Weights of a small GPT-style language model, trained from scratch on English Wikipedia: vocabulary 12334, 662M tokens.
MLP neurons of a small language model. Each row is named by its layer, matrix (up: input weights) and neuron, and shows model dimensions 176-271. Each number is 128 + 32 x the weight over its row's rms, rounded and kept within 0 to 255.
After each neuron's rows, "fires after" lists the tokens most often just before its 100 highest values on Wikipedia text that the model never trained on. A number after a token or word is its count.

L5.up534 [129 151  93 127 143 114  98 103 201  86 108 107 167  86 112 140 165 133 123 196 100  88 106 139 123  56 136 149 133 154  90 161 114 128  62 212 145 109 118 153 105 148 113 156 146 171 127 172  76 192  94 115 123  85 131  72 176 127 126 163 106  68 110  81 197  91 154 144 163 168 101 100 100  74 139 143 164 122 150 166 171 168 103 123 162 121 113 129 128  87 187 159  98  84 167 142]
fires after: "\n" 20, " 15" 10, " =" 8, " a" 7, "," 5, " made" 5

L4.up591 [113 114 121 206 105  65 103 117 136 186 152 143  84 141 180 163 178 159  65 133 113 158 100 163 131 115 144 141 138  94  96  91  85  93 111 115 115 120 134 110 110 121 162 121 122 164 134 123 122 145 124  60 116 143 104  93 121 102 129 185 118 175 128 123  59 123 113  78 127 186 156 149 151 105 162 136  84  70 135 145 174 132 109  92 116 119 149 112 145 129 121 121 102  98 125 158]
fires after: " |" 32, " m" 15, "m" 7, "–" 5, " ft" 4

L6.up683 [139 100 102 123 160 156 134 103 141 101 147  86 125 107 105 151 143 134 102  85  72 102 153 151  86 137 134 144 175 131 109 111 115 122 107 162 119 128 130 141 119 152 110 137 128 114 138  89 109 135 123 139 134  44 152 114 145 203 115 139  68 152 109 128 125 163  76  71  76 124 166 133 161  91 125 108 101 134  79 121 144 167 184 197 118 151 105 144  93 129 132 184 102 109  92  94]
fires after: " |" 31, " to" 10, " Total" 5, " 2" 4, " re" 4

L4.up1129 [151 162 200 125 137 116 111 120 150 104 132  88  78 139 133 112 114 234 141 148 125 138 110 123 161 147 113 158 136 169 127 176 123 183 177  97 101 199 192 167  85  69 139 106 144 144 152 113 132 126 112 150 162 181 181 149 149 106 167  74 102 206 168 157 113 119  87 122 147 138 114  78 140 115 133 136 126 123 110 128 153  87 105 132 137 106 123  62 153 145  73 117 169 125 119 174]
fires after: "." 63

L4.up1278 [183 147  98 149 131 157  96 140 163 125 118  92 107  86 121 124 120 161 167  83 162 132  99 131 123 139 177 126 102  76 159 137 128 121 138 104 104 146 187 176  45 135  98  90 179 151 108 194 126 118 117 146 133  62 104 140  94 119  59  87 182 129 160 114 108 137 154 147 175 167 194 150 174 108 119  96 117  66 116 143  64  92 101  76 116 107  96 109 159  97 153 109 173 115  89 113]
fires after: " |" 45, " 5" 5, " 4" 5, " 28" 4

L7.up639 [153 136 119  57 161 122  85 117  36 181 125 121 130 132 188 106 131 116 150 101 110 184  66 119  95 186 149 149 237 159 151 179 148 153 107  94 119 130 144 123 153 100 110 122 173 159 101  98 153 160  99 107 172 183 112 156 142  79  77 159 155 123 165 131  79 122 174 130  85 140 123 139 120 123 135  91  99 143 112 140 170 120  95 119 120 155 141 127 118 163  96 174  77 157 157 160]
fires after: " |" 63, "y" 18, "it" 4

L5.up124 [139 134 105 107 147 114 117  89 148 137  57 213 131 144 177 157 111 126 101 110 143 111 138 126 138 142 125 157 152 214 146 116 133 116 186 121 114 113 135 158 144 137 140 105 107 167 173 181 146 124 172  93  81 107 130 107 138 147  85 144  98 144 159  96 173 111 118  86 100 133 129 116 145 118 127 137  80 145 104 110 155  80 138 118 151  99 103  75 101 121 137  94  87 131 104 140]
fires after: ":" 35, " |" 24, " are" 5, "." 5

L5.up595 [165  66 161 129 165 126 168 115 101 162 191 102 158 131 130 142 115 195 154 130  69 140 164 154  95 150 132 145 136  99 134 168 150 149 153 125  54 111 173  88 129 126 134 167 103 119 118 150 124 106 178 106 137 168 164  47 164 106 144 127 177 156 158 157 115  69 114 153  47 137 115 111 111  79  89  85 152 160 141 121 131 167 159 127  97 115 125 126 139 131 161 137  81 140 107 166]
fires after: " |" 85

L5.up395 [107 118 128  90 169 168 100 149 168 148 130 168 104 150 109 169 104 132 114 131 143 125 127 120 149 101 155 147 112 168 107 148 162  60 191 149 163 104 206 106 150 145 131 111 116 164  85 104  64 146 186 115  85 101 169 101 187 160 101 111 133 135 156 119  90  78  87 178 131  97 153 101 131 113 163 186 121 138  65 118 144 118 140 159 135 119  92 146 169 176 138 138  79 143  56 102]
fires after: " the" 38, " a" 29

L5.up758 [ 84 126  90  81  97 128 102 126 158 117 152 123 153 113 112 151 153 158  59 165  87 120  65 199 113 152 104 150  93  50 140  85 132 141 131  95 127 129 145 128 137 200 151 123  85 121 151 127 158 179 177  61 222 113 111 151 162 142 117 121 119 128 151 145 133 136 113 157 136 125 162  73 114  88  77 184  86 134 133 140 127 144 156 106 127 177 129 129 152  71 137 105  98  94 159 171]
fires after: " (" 35, "." 18, " (−" 17, " −" 6

L5.up425 [168 140 145 147  73 148 163 158 128  95 163 132  76 142 112  91 127 143  85 133 160 111 161  85 145  88 138 108 162  93 156  98  97 146 163 180 133 114 142  97 105 143 119  99 118  93 171 171 147 119 118  70  69 130 155  92 111 101 100  99 166 121 125 105  95 130 141 117 111 213 101 143  64 171 135  82 124 143 181  97 152 103 129  84  80  94 128  43 127 101 168 147 148  98 113 133]
fires after: " the" 47, " to" 5, " a" 5, " of" 5, " in" 5

L4.up656 [134 172 114 194 169 142  90 140  77 148 149  91 161 124 108 148 147 117 126 144  55 116 125 130  96 163  90 144  64 129 148 139 168 105 152 149 184  83 114  93 136 157 164  90  91 164 136 162 183  94 101  80 151 118 158 110  74 118 179 166 173 112 143 186 156 115 146  96 164 156 108  98 139 131 137 113 126 154 151 114 113 110 136  84 187 163  95  46 136 103 114 174  60 174 118 131]
fires after: " d" 17, " Tr" 15, " Del" 8, " cl" 4, " c" 4, " l" 4

L6.up981 [150 119  89 149 145  96 101 154 157 116  61 151 114  80 174 104 128 131 138 130  84 107  97  75 161 138 149 142 140  92 203 142 136 146 139 104  92 115 142 108 155 201  73 105 130 120 143 103  98 147 184  89 146  93 145 127 157 108 149 109 151  86 111 181 169 161 159 117  98 159  62 140 189 165 106 102 189 123  67 122 116 157 187 141 163  85  89 173 121  97 103  90 173  91 122 128]
fires after: "\n" 28, " c" 17, " C" 12, "′" 4

L4.up924 [ 94 101 152 132 146 158 116  96 120  71 171 158 115 115 173  64 160 113  94  62 129 121 146 128 177  69 106 164 100 147 231 109 140 142 100 137 121  70 118 165 118 135  96 144 144 128 101  87 110 150 150  99 129 146 113 105 135 116  63  77 152  88 138 167 130 126 123 114 137 163 118 121 123 164  88 129 135  51  94 200 100 144  70 101 159 150 131  95 120  81 148 155 188 145  84 139]
fires after: " the" 40, " The" 6, " Rand" 6, " on" 4, "The" 4

L6.up578 [104  71 100 172 145  87 187 127 115 158 160 124 162 133 116 126 138 141 104 126 127 129 112 205 156 142  84  79 149 202 188  85 114  99 132 137 177 113 118 120 101 169 164 110 166 154 109 158 120  87  92  78 129 164 207 122 139 109 145 134 115  93 141 103  99 129 125 118 164 100 126 166 115 144 126 192  94 132 153 167  96 160 153 119 127 179 126 116  50 103 155  80 124  60 130 138]
fires after: " \"" 35, "-" 11, " (" 10, " and" 6, " to" 6, " '" 4

L4.up747 [144 160 135 118 158  99 150 106 111 197 124 189 128 107 107 117  85 178 138 163 104 108 226 135 191 152 134 124 135 120 142 125 204 124 164  55 146 196 149 167 136 128 134  53 167  70 137 140 166 145 139 199  99 118  33 112 119  81 128  75 144  69 119 208 132 102  84 119 122 125  95 114 115 132  91  85 143 110  94  85 115 117  78 152 182 179 110  68 102 154 146  92 150 113 118 106]
fires after: " the" 50, " The" 12, " |" 6

L4.up860 [132 156 116 129 103 156  99 129 120 125  85  93 144 149 155 147 145 202 159 166  88 152 137 132 110 175 105 141  98  76 115 129 132 172 127 144 130 105  87 162 144 131 155 139 183 137 129 100 129 159 181 154 113 120 109 115 161 127 123 129 122  97 117 151 134 119 150  93 113 114 111 101 114 117 155 139 113  93 175 145 112  80  78 106 180 167 122 136 129 150 159  90 137 120 155  99]
fires after: "." 49, " (" 9, " 0" 5

L5.up947 [131 147 133 120 149 113 175  94 142 129 146 184  68  91 119 160 141 112 140 168  92 153 106  79 100 110 113  80 145 165 143 135  65 127 117  88 104 150 122 149  86  54 137 136 143 100 160 158  83 140 162 100 165 122 153 162 168 144 118 108 126 137 155  78 147 105  78  63 178 107  74 142 159 117  75 100 152 167 129 145 110 117 143 112 183 134 157 105 137 124 173 194 131 125  85 130]
fires after: " |" 61, " " 4

L4.up387 [133  81 115  85  95 134 166 151 171  90 142 177 121 169 112 125 154 110 105 140 134  67 123 165 144 136 126 143 158 107 154 148 102 129  72 141 152 121 148 149 102 103 138 138  91 127 179 163 118 146 119  94 122  96 152 111 138 147 177 176 113 153 117 138 136 133 146 143 176 156 103 210 126 126 141 128 162 109  80 158 155 145  98  96 123  67 175 208  91 160 146 135 136  66 152 129]
fires after: " the" 46, "–" 11

L4.up339 [143 107 144 153 122 107 217 160 142 122 122 168 132  98 137 152 136 124 100  87 106 141  94 154 134 112 124 140 127 136 152 163 117 107 116  97 202  94 115  69 144 177 120 107  96 111  96  72 108 101 149 128 144 143 170 135 138 102 122 100 141 136  82  93 173 125 140  94 104 140 145 121 135  96  90 120 128 118 143 162 162 128 152 121  50 178 153 116  78 111  86 190 149 111 147 142]
fires after: "-" 24, "==" 15, " Di" 6, " Mc" 5

L4.up1229 [167 129 104 137 141 151 134 117  64 128 115 120 121 128  76 193 154 155 133  94 115 146 133 116 102 117 173 137 149 144 125 107 165 167 152 162 116 130 142 114 184  95  81 167 145 173 136  97 139 128 181 124 149 134 202 179 131  56  96  58 108 134 184 147  98 155 154 115 147 154 158 135 138  71  76 137 108 126 190 185 128 166 184 165 127 110 163 116  96 183 195 163 138 106 171 112]
fires after: " |" 67, "/" 9, "{" 6, " and" 5, " " 4

L4.up192 [151 134 141 126  73 187 136 169 111 112 205 107 145  52 127 131 135 131 129 144 113 125  88 124 133 151 151 124 157 161 146 178 152 165 108 169 134 170 171 140  96 126 129 138 121 101 124 107 168 105 123 124 102  75  90 143 124 127 105 125 156 115  89 119 107 159  79 122 107 159  81 147  95 102 121 164  94  99 153 152 109 108  98 106 196 121 133 153 103 158 122 145 114 165 153 145]
fires after: " P" 27, " p" 17, "f" 7, " Sp" 5, " C" 5

L4.up1037 [116 160 137 127 134  92 148 124 151 113 135 111 139 144 194 125 136  69 135 138  91 156 107  83 130 153 121 156  78 130 124 136 113 116 155 140  97  63 125 115  79 122  94 162 174  98 213 168 163  60 115 105 176 183 125 106 102 124 104 138 134 240 142 161  83  89 154 184 124 113 139 105 134 120 173 119  92 152 115 113  85 146 145 111 171 112 121 169 127  86  92  96 115 176 125 165]
fires after: " re" 20, "–" 14, "-" 13, " c" 8, " Re" 7, " difficult" 4

L7.up105 [143 194 115 103 173 155 106 114 125  96 132 152 228 152 114 146 154 105 107 112 124 189 125 113 171 113 127 132  84 158 177 146 153 133 171 103 145 106  63 121 138 131 119 139  94 108 158  95 134 113 121 135  98  90 135 111 130 119  68 107 102  90 118 154 164 169  98  99  88  60  91 144 144 143 114 135 145 159 156 141 119 143 119 132  95 114 201 118  97 158 110 143  92 142  85 184]
fires after: "," 29, " 1" 9, " 2" 7, " at" 6, " ." 4, " of" 4

L4.up538 [160 105 144 108 121 111 199 176 130 162  81 175 173 130 189 115  94 192 134 166 146 142 126 149 163 146  93 155 109 107 158 146  84 143 126 164 166 179  73 159 148 153 156  99 136 122  84 140 107 107 148 124  74 121 197 123 173 107  68  92  88 199 161 148 128 167  91 135 124  93 146 163  88  91  98 147 134 123  97 132 161  63 205 145  99 163 113 142 157 152  63  97 100 130 136 126]
fires after: "." 39, "," 29, " ." 7

L5.up576 [135 128 112 124 144  96 104 194 105 125 103 134 182 164 157 148 163 106 198  96 131 140 151 164 100 165 101 167 124 104 122 175 139 151 155  92 128 124 110 206 136  89 171 169 121 152 149 219 108 111 140 112 111 101 118 142 146 159  74  52 133 144  91  80 126 145 136  85 152  85 141 103 151  82 122 213  83 148  54 100  93  81 129 119 192 140 139 166 131 168  91 157 114  85  98 138]
fires after: " f" 21, " (" 12, " F" 11, " W" 6, " p" 4, "F" 4

L6.up239 [154 100 107 123 132  98 164 190 105 165 116 118 139 102 164 155 150 100  79 153 157 116 148 108 144 107  93 122 115 118 140  74 132  77 132 190  89 116 123 111  65 134  88 108 115 163 165 130 126 175 126 132 126 183 124 199 201 155  93  90 175  66 125 136 115  43  91  95 104 105  79  97 177 109 175  94 159  86 110 148 203 164 142 109 157 164 107 158  77  81 222 100 140  84 176 129]
fires after: " |" 29, "°" 22, "|" 10, " Shot" 5

L4.up355 [115 138 133 110 118 146 121 154 155  76 151 150 153 153  56  83 119 115 118 146  92 120 113 145 127 181  93 100  72 134 118  56 168 130 132  92 103 130 117 124 145 179 130 180  50 134 132 155 172 103 162 159 120 138 129 163 124 101  99 152  92 189 132  97 114  81 100 105 127 133 140 162 142 134 137 151 167 224  61 130  91  89 131 130 153 155 222  66 106 209  77  79 167 140 102  99]
fires after: " (" 32, " /" 23, " and" 7, " |" 7, "." 7, " scored" 6

L4.up851 [ 55  88 103 176 128 135 102  70 126 106 147 192 162 161 129 115 175 113 167 134 108 126 138 122  96 126 120 140 156  95  39 135 137 128 161 114 123 173 178 176 105 124  82  99 126  89  80 132 101 117 121 124 116 115  59 141 123 100 147  99 121 122 162 154 183 127 137 121 182 103  58 155 161 108 107 120  81  93 140 155 127 156 221  74 137 130 102  92 109 142 155 139 120  60 157 187]
fires after: " |" 53, " 0" 11, "°" 5, ":" 5, "–" 5, "0" 4

L7.up480 [142  57 168 156 156 146 181 161 156 102 157 167 185 184  96 126 107  96  98 146 137  83 164 148 205 133 179  96 162 137 110 188 110  57 182 144 190 102 164 127 143  73 117  97  94 101 192 119 128  99 103 122  94  67 178  70 153  85 135 106 126 134 137 147 144 133 115 101  63 113 143 147 102 158 124 101 152 131 121 189 126 115 127 115 117 178  98  67 106 190 137 128 182  87  97 105]
fires after: " the" 50, "-" 5, " a" 5

L5.up1184 [ 93 148  94 111 128 157 112  63 157 105 114 102 100  85 136 116 137 101 104 201 108 134 149  87 122  86 140 150 107 192 126 159 171 139 171  94 168 146  58 102  85 134 114 175 151 140 107 123 122 121 183 115  54 134 142 113 153 132  85 157 130 125 158 102 136 170 150 123 143 176 128 149 173 136  57 139  74  85 124 105 110 139 133 144 147 101 114 137 112 112  86 110  58 143 111 127]
fires after: " |" 48, " (" 6

L4.up723 [ 57  83 119  86 156 135 127  68 113 150  97 103 121 117 112 124 106 125 120 121  60 115 179 108 147 165 169  90  81 163 168 141 202  89 135 137 167 162 140 129 155 196 153 102 114 116  80 111  97 128  84 151  88 165 121  67  99 112 115 130 143 175 111 128 117 172  91  95 160  96 104 130 152 142 145 123 133  96 207 122  96 123 170 128 150 226 130 116  90 154 142 172  94 123 105  88]
fires after: " |" 33, "." 15, " (" 9, " /" 8, " " 7, "-" 5

L7.up265 [ 97 132 149 105 188  64 165 178 133 125 138 136 182 153 129 124 138 138 160  81 150 103  88  83 108 134 189 100 113 114 137  88 135 141  97  58 191 118 152  74 140 194  99 114 127  45  55 118 154 175 155  87 172  96 148  94  94 102 115 119 156 112 135  81 140  98 132  45 161 125  91 177 153  84 123 125 126 126 156  97  96 154 116 117 105 128  85 139 126 176 109  88 125  48 143 167]
fires after: " |" 22, " /" 21, ";" 10, " 3" 8, " 5" 5

L4.up814 [ 89 105 106 125 130 104 114  61 125 112 118 106 130  88  87  62  83  79 149 139 155  75 146 110 179  90 162 165 141  79 110 117 155  94 190 139 109 137 136 121 141 151 152 172 112 166 117 110 127  94 149  91 122 118 101 164 135 150  89  81 111 104 164 148 114 102 243 130  79 140 117 145 174 180 156 155 102 156 116 135 159 198 155  88  65 106 131 105  66 144 162 149 153  91 120 101]
fires after: " the" 29, " first" 11, "-" 8, " d" 4

L4.up849 [ 70 138 144 155 115 144 116 102 136 141 160 161 132  97 128 134 166 127 121  67  93 130 138 149 156 134 151 167 118 136 168 101  79 108 115 126  93  86  97 150 119 125 132 153 159 115 230 105 167 158 151 116 172 138  94 137 101  70 120 124 164 134 163 217  83 110  80 131  88 147 121 161 161  79  53 121  74 110 134  96 109 209 109  92  87 102 136 140 137 126 106 107 141 115  98  96]
fires after: " |" 42, " long" 7, " ^{" 6, "^{" 5, "," 4

L4.up914 [204 167  90 110 127 133 167 146 190 125 121 174 153 131 160 135 120 161  57  58 142 119 164  47 179 142 116 129 135 142 158  99 107 138 140 195 137 160 146 166 149 138 142 168  97 121  99 119 177 136 201 112 129  67 140 119  82 127  98 174 115 143 173 159 199 139  95 159 161 145 141 129 156  87  96 130 133  51  95 131  75 186 166 106 121 170  93 139 154 124 187 111 100 142 139 104]
fires after: " (" 21, " /" 11, " and" 7, "==" 6, " |" 5, " He" 5

L7.up528 [121 160 152 139 117 173 116  32 151 122 120 126 133 145 177 144 186 166  87 148  70 115 196 136 159 183 102  80 149 142 132  98  87  80  94 166 100 116 176 150  44 131 161 113 132 149 165  74 154 104 127  70 121 142 127 153 137 125 118 187 140 105 130 153 114 103 156 130 134 138 131 119 158 115  66 164  82 134 127 114 147 161 138  82 156  84 152 159 149  85 137 116 125 169 137 102]
fires after: " |" 38, ")" 15

L4.up1156 [128 129 150 132 127 153 126 124 116 139 140 114 155 100 106 196 102 124 100 145 163 133 139 128  86 145 128 141 168 193 137 140 156 153 109  95 160 174 144 142  88 154 167 169 150 173 112 103 105 164 176 158  81  91 176 114 138 100 104 146 163 191 105 135 117  98 119 104 137 128 126  95 146 133 151 188  89 150 112 129 106 121 137  91 108 135 166 124 107 130  90 177 143  86 113  65]
fires after: " and" 41, " but" 6, " or" 4

L4.up753 [137  82 181  74 129 133 148 173 113 133 107 124 143 103  86  73 109 124 106 138  29 113 118 108 166 191 142 187 110 132 120 100  97 134 108 195 135 170 158 144 150 117  84 137 146 125 104 154 153  78  92 195 126 130 142 141 103 186 117 122 125 103 158 194  59  68 108 182  96 100 134 123 192 124 127 117  87 107 136 125  97  79 139 140  59 128  92  86 119 161 155 132 145 131 144 118]
fires after: "-" 22, " the" 16, " to" 8, " he" 5

L4.up974 [100 112 190 165 215 139 156 101  95  86 145 143 108 144  91 114 121 208 171 107 153  96  92  96 114  96 128 161 156 146 117 157 152 127 150 145 105 205 139 169 163 178 143 158  78  64 169 146 160 138 162 131  96  74 148 115 112  89 123 161  90 136 186 190  30 152  95 153 201 169 124 123 157 118 122 143 170 120 150  87 114  55 115 148  99 193 103 156 143 135 113  77 132 118 173 124]
fires after: "." 64, " Ab" 4, " whom" 4

L4.up1274 [148 114 115  96 202  80 124 167  69 125  68 115 144 136 108 107 123 157 143 114 176 147 158 127 136 131 118 181 135 129  85 124 157 131 168 126 130  45 123 152 115 114 138  87 151 121 116 176 169 102 129 161 146 148 122 152 132  54 103  62 131 135 160 158 116 128  99 140 142  54 164 156 132  72  90  87 165 143 103 185 110 115 105  87 163 135 169 149  61 171  96 145 154 167 127 187]
fires after: " Gr" 19, " Gl" 11, " St" 9, "," 7, " Arch" 6, "\\" 5

L4.up341 [134  61 138 109 169 110 124 101 158  97  96  97 173  64 105 145 121 116 149 131 164 139  67 137 131 165  96 165 110 142 167 106 157  62 136 114 145 104  89 138 189  59 130 156 155 155 196 118 100 132 170 131  54 103 135 146 117 139 102  80 103 128 126 209 162 135 181 138 100 105  93 132 163 111 141 150 152 154  78 129 122  70 146 144 118 170  85 176 151 155 151 144 113 130 156 154]
fires after: "," 31, ")" 13, "R" 9, " |" 7, "\n" 5, "." 5

L5.up931 [118  30 156 153 124 181 144 120 142  97 143  99 104  54 128  91 197 121 110 137  80 129 189 147 173 136 130 123 161 131 128  96 116 169 104 101  82 140 161  98 105 150 131 157  92 161 152 131  96  92 115  49 113 153 126  97 104 162 111 135 106 110 168 115 100  74 120 132 149 149 166 173 107  44 155  71 162  79 157  96 158  92 139 120 117  82 133 171 132 138  82 105  84  90 164 131]
fires after: " |" 71

L7.up1148 [121 168  70 177 133 133 105 145 145 101 109 111 209 166 167 240 115 110 126 158 107 114  81 126 131 134 146 155 179 143 152 102 120 102 145 175 111 148 122 195  74 170 167 148 138 122 108 130 112 153 142 150 126  79 147 114 175 111 148 100 115 165  99 153 107 118 117 163 140 134 131 125 129 143 170 161 110  67 155 148 135  84 146  65 138 117 191 112 152 138 147  97 170 148 141 139]
fires after: "–" 24, " |" 13, ")" 12, " 12" 6, " September" 4, " Edwards" 4

L5.up1021 [ 80  90 118 151  93  91 152  87 167  76 134 130 113 119 112  39 136 197 111 138  90 202 113 140 100 118  92  65 119  94  94 199 179 130 123 175  38 145  85 152 187 127 109 143  66 172 171 108 120 133 119 123 147  93 155 108 127 140  71 128 144 123 172 169 126 109 130 141  88 138 139 126 140 153  71 178  71 125  89 152 163 134  52 127 228  55  62 136 127 121 193 152  86 153 102 110]
fires after: " |" 66, " the" 5

L4.up274 [103  99 189 142 129 157 129 146 123 104  89 152 115 198 108 107 134 109  90  95  79  92 148 119 110 131 148 116  98 146 141 140  99  55 115 130 167 183 163 133  71 119 163 136 104 138 159 135 145 108 178 188 122 124 160 135  48 152 172 136  96 127 103 156 141 153 116  91 102  99 110 156 149  82 132 178 122 133 169 137  68  87  48 125 103  82  88 139 136 120  92 111 158 140 112 160]
fires after: "." 62, "E" 4

L4.up845 [117  78 156 138 132 131 205 135 182 155 152 142  90  94 157  90 192 162 164 154 135 136  97  47  59  87 146 108 142 104  77 225 121 134  96 159 100 182 219 159 169  72 129 158 124 144 127 111 144 111 150 148 145 110 141 104  92  95 155 150 142 106 127  83 143  93 183 184  89 110 121 142 145 138  63 122 133  81 126 160 114 172 148 106 117 117 119 139 157 163 120 121  85 153 129 102]
fires after: " |" 51, "0" 13

L6.up72 [115 178 128 118 183 145 139 115 135  84 144 135 119  93 137 138 153 177 102  95 135 122 124 162  87  85 105 115  53 111 113 171 194 104 117 121  87 166 163  90 144 168 114 168 140 180 112 154 192 159 139 119 143  98 159 112  90 105 130 168 109 132 194  74 129 130 110 174 106 172 149 147 127  85  73  72 126 125  87 165  73 165 168 163 137 111 158 118 108 142 119  84 155 143 170 179]
fires after: " |" 31, " a" 15, ";" 5

L6.up45 [120 120 130 113 154 192 114 118 130 123  71  79 164 133 130  80  96 107 125 165  52 184 151 114 114 167 119 138 103 161 100 127  80 155 145 124 198 148 152  90 150 129 186 114  80 153  81  98 196 163  70 103 120 120 159 172 185 136 128 163  90 125 113 138 166 112 105  62 133  69 176 110 128 145  97 141 156 110 148 144 206 133 114 107 125  98 126 152  76 102 113  61 191  78  82 130]
fires after: "," 65, " ." 8, " |" 8

L4.up953 [ 86 136 116 151  75 109 122 119 119  98  83  79 130  90 175 100 120 163  98 127 138 184  93 122 133 133 116 131 160 150 100 119 172 124 139 122  71 114 143 152 123 126 171 108 146 124 121 137 145 146 105 133  88 146 124 160  87 110 154 132 113 165 150 129 119 154 122 175 132 135  56 119 126 139 186 131 121 159 199 147 124  95  89 132 168 124 177  96 187 128 102 190 107 129 208 172]
fires after: "-" 22, "." 14, ")" 5, "1" 4, " m" 4, " ft" 4

L6.up843 [115  90 185 120 116 150  68 113 103 184 116 168 122 198 119 190 177  78 153 119 105 115 110 107 133 164 167 119  97 130 178 104 102 109 128 154 137 150 152 140 141 109 140  92 140  97  58 142 155 133 134 128 155 153 153 153 129 138 118 114 133 104 152 159 115 153  80 120 176 133 113 138 147 109 136 157 155 148 126 128  78  99 107 144 161  88  98 125 131 149 155 158 102  89 157  81]
fires after: "R" 29, "–" 8, " |" 5, " 10" 5, "1" 4, "6" 4

L4.up1 [119 133 103 135 103 122 117 139 157 128 129 106 119 116 193 114 128 154  77 198 117 164 115 118  72 138 146  99 140 117  62 136  90 186 106 154 110 127 125  88  87 121 102 160 192 153 120 174 108 124 173 143  85 139  90 131 125 123  96 105 182 102 216 124  95 177  81 138 138 132 154 129 156 116 138 111  85  90 148 109 106 124  97  99 121 150 158 137 123  92 169 151 137  91 107 142]
fires after: " |" 78, " 0" 9

L4.up773 [109 136 175 172 139 151 128  77  83 103 123 154 145 137 157  85 120 153 111  85 160 200 163 109 114 126 121 100 117 108 167 162 128  91  93  97 108 119 164 131 153 110 113 145 115 131 154 141 130 167 113 116 129 126 102 110 114  56  62 181 105 159 175 102  71 134 148 163 135 122 165 159 152 124 112 152  72 149 111 150  95 127  94 129 145 142  95 142  99 131 113 107 135 136 110 142]
fires after: " at" 35, " University" 12, " Sac" 5, " St" 5, " the" 4, ":" 4

L4.up1148 [140  91 132 125 146  90 132 158  60 169 115 171 126 115 107 127 141 150 104 155  72 125  56 115 157 208 124 130 144 142 121 166 132 146 155 134 142 132 152 130 142 138 124  83 177 151 149 133  86 201 143 108 120 122 113  96 153 121 126 165 158 145 144 113 121 118 202  66 134 131 197 126 164  88 151 133  91  76 149 137 123 191 136 145 117  76 144  83 171 148 141 142  59 153  46 111]
fires after: " |" 31, " " 24, " for" 4

L7.up909 [155 117 176 125 136  89 100 127 135 171 146 167 161  82 108  57 115 185 137 108 101 157  97 131 125  90  92 163  69 122 170 158 106 199  95  75 143 107 130 164 141 102 195 126 192 161 144 133  82 164 136 126 185  66  81 141 115 112 118  57  67  94 142  96 138 102  96 140 169  99  79 157 115 181 133 116 158 115 138  85  99 116 135 177 197 116 159 102 130  93  85 165 185 113 161 165]
fires after: "." 24, " |" 23, " (" 8, " p" 8, " A" 4

L4.up800 [158 114 116 167 108 159 125 123 108 167 150 136 194 167 115 164 145  52 120 125 139 185  97 114 152 150 188 198 100 139 110 165 105 163 143 143 112 193 107 123 101 129 145 180  89 174 102 114 141  97 176 184 124 104 167 162 163 139 151 102  71 108 150 113 143 101 190 135 111 161 117 130 155 151 157 193 110 121  54 180 102 107 195 111 201 112  75 138 133 159 139 155 127 174  78 114]
fires after: " the" 34, "'s" 9, " and" 6, " his" 6, " was" 6

L4.up770 [ 96 113 116  89 129 133 148 144 131 127 100  93  92 142 158 102 167 124 112 129 153 168  76 136 130  27 132 226 140 167 138  80  81 124 176 103 154  98 175 127  90  85 138  87  86  87  76 113 136 114  95 108 164 155 131 161  96 178 155 131 118 165 172 144 110  97 144 148  93 158 161 119 149 118 178 148 166 159 178 138 120  94 151  94 131 120 124 178  96 135 158 141 143 131  96 139]
fires after: "-" 31, "–" 17, " —" 6, " March" 5, " Sch" 4

L4.up652 [100  63 112 116 148 150 147 162 120 122 132  98 124 105 123 142 149 121  95 156  56 121 142 162 158 131 137 173 132 152 113 112  73 150 128 162 155  96  97 160 114 164 156  95  93 135 102 157 147  90 175 166 107 117 153 176 159 182 103  92 170 131  88 133 144 126 133 128 168 144 123 114 155 120  72 127 154 119 128 166 173 135 152 172 187 159 138 132 142 143 113 128 120 166 144 158]
fires after: " |" 58

L6.up171 [168  96 151  67 193 142 109  75 124 116 150 131 111 146 128  79 138 107 147 141  83 201 148 102 141  73 132 127 128 183 137 146 143 114 158 119  79  90 138 155  63  85 127 146 145 184  86 104 122 164 137 132  99 119 137 159 147 116 135 143 161 111 125 106 127 137  91 137 162 132 144 172 142 129 135  92  94 155 147  93 151 116 139 106 119 137  79 159 142  84 129 111 161 155 143 133]
fires after: " |" 22, ":" 12, " " 10, " T" 5, " B" 4, " in" 4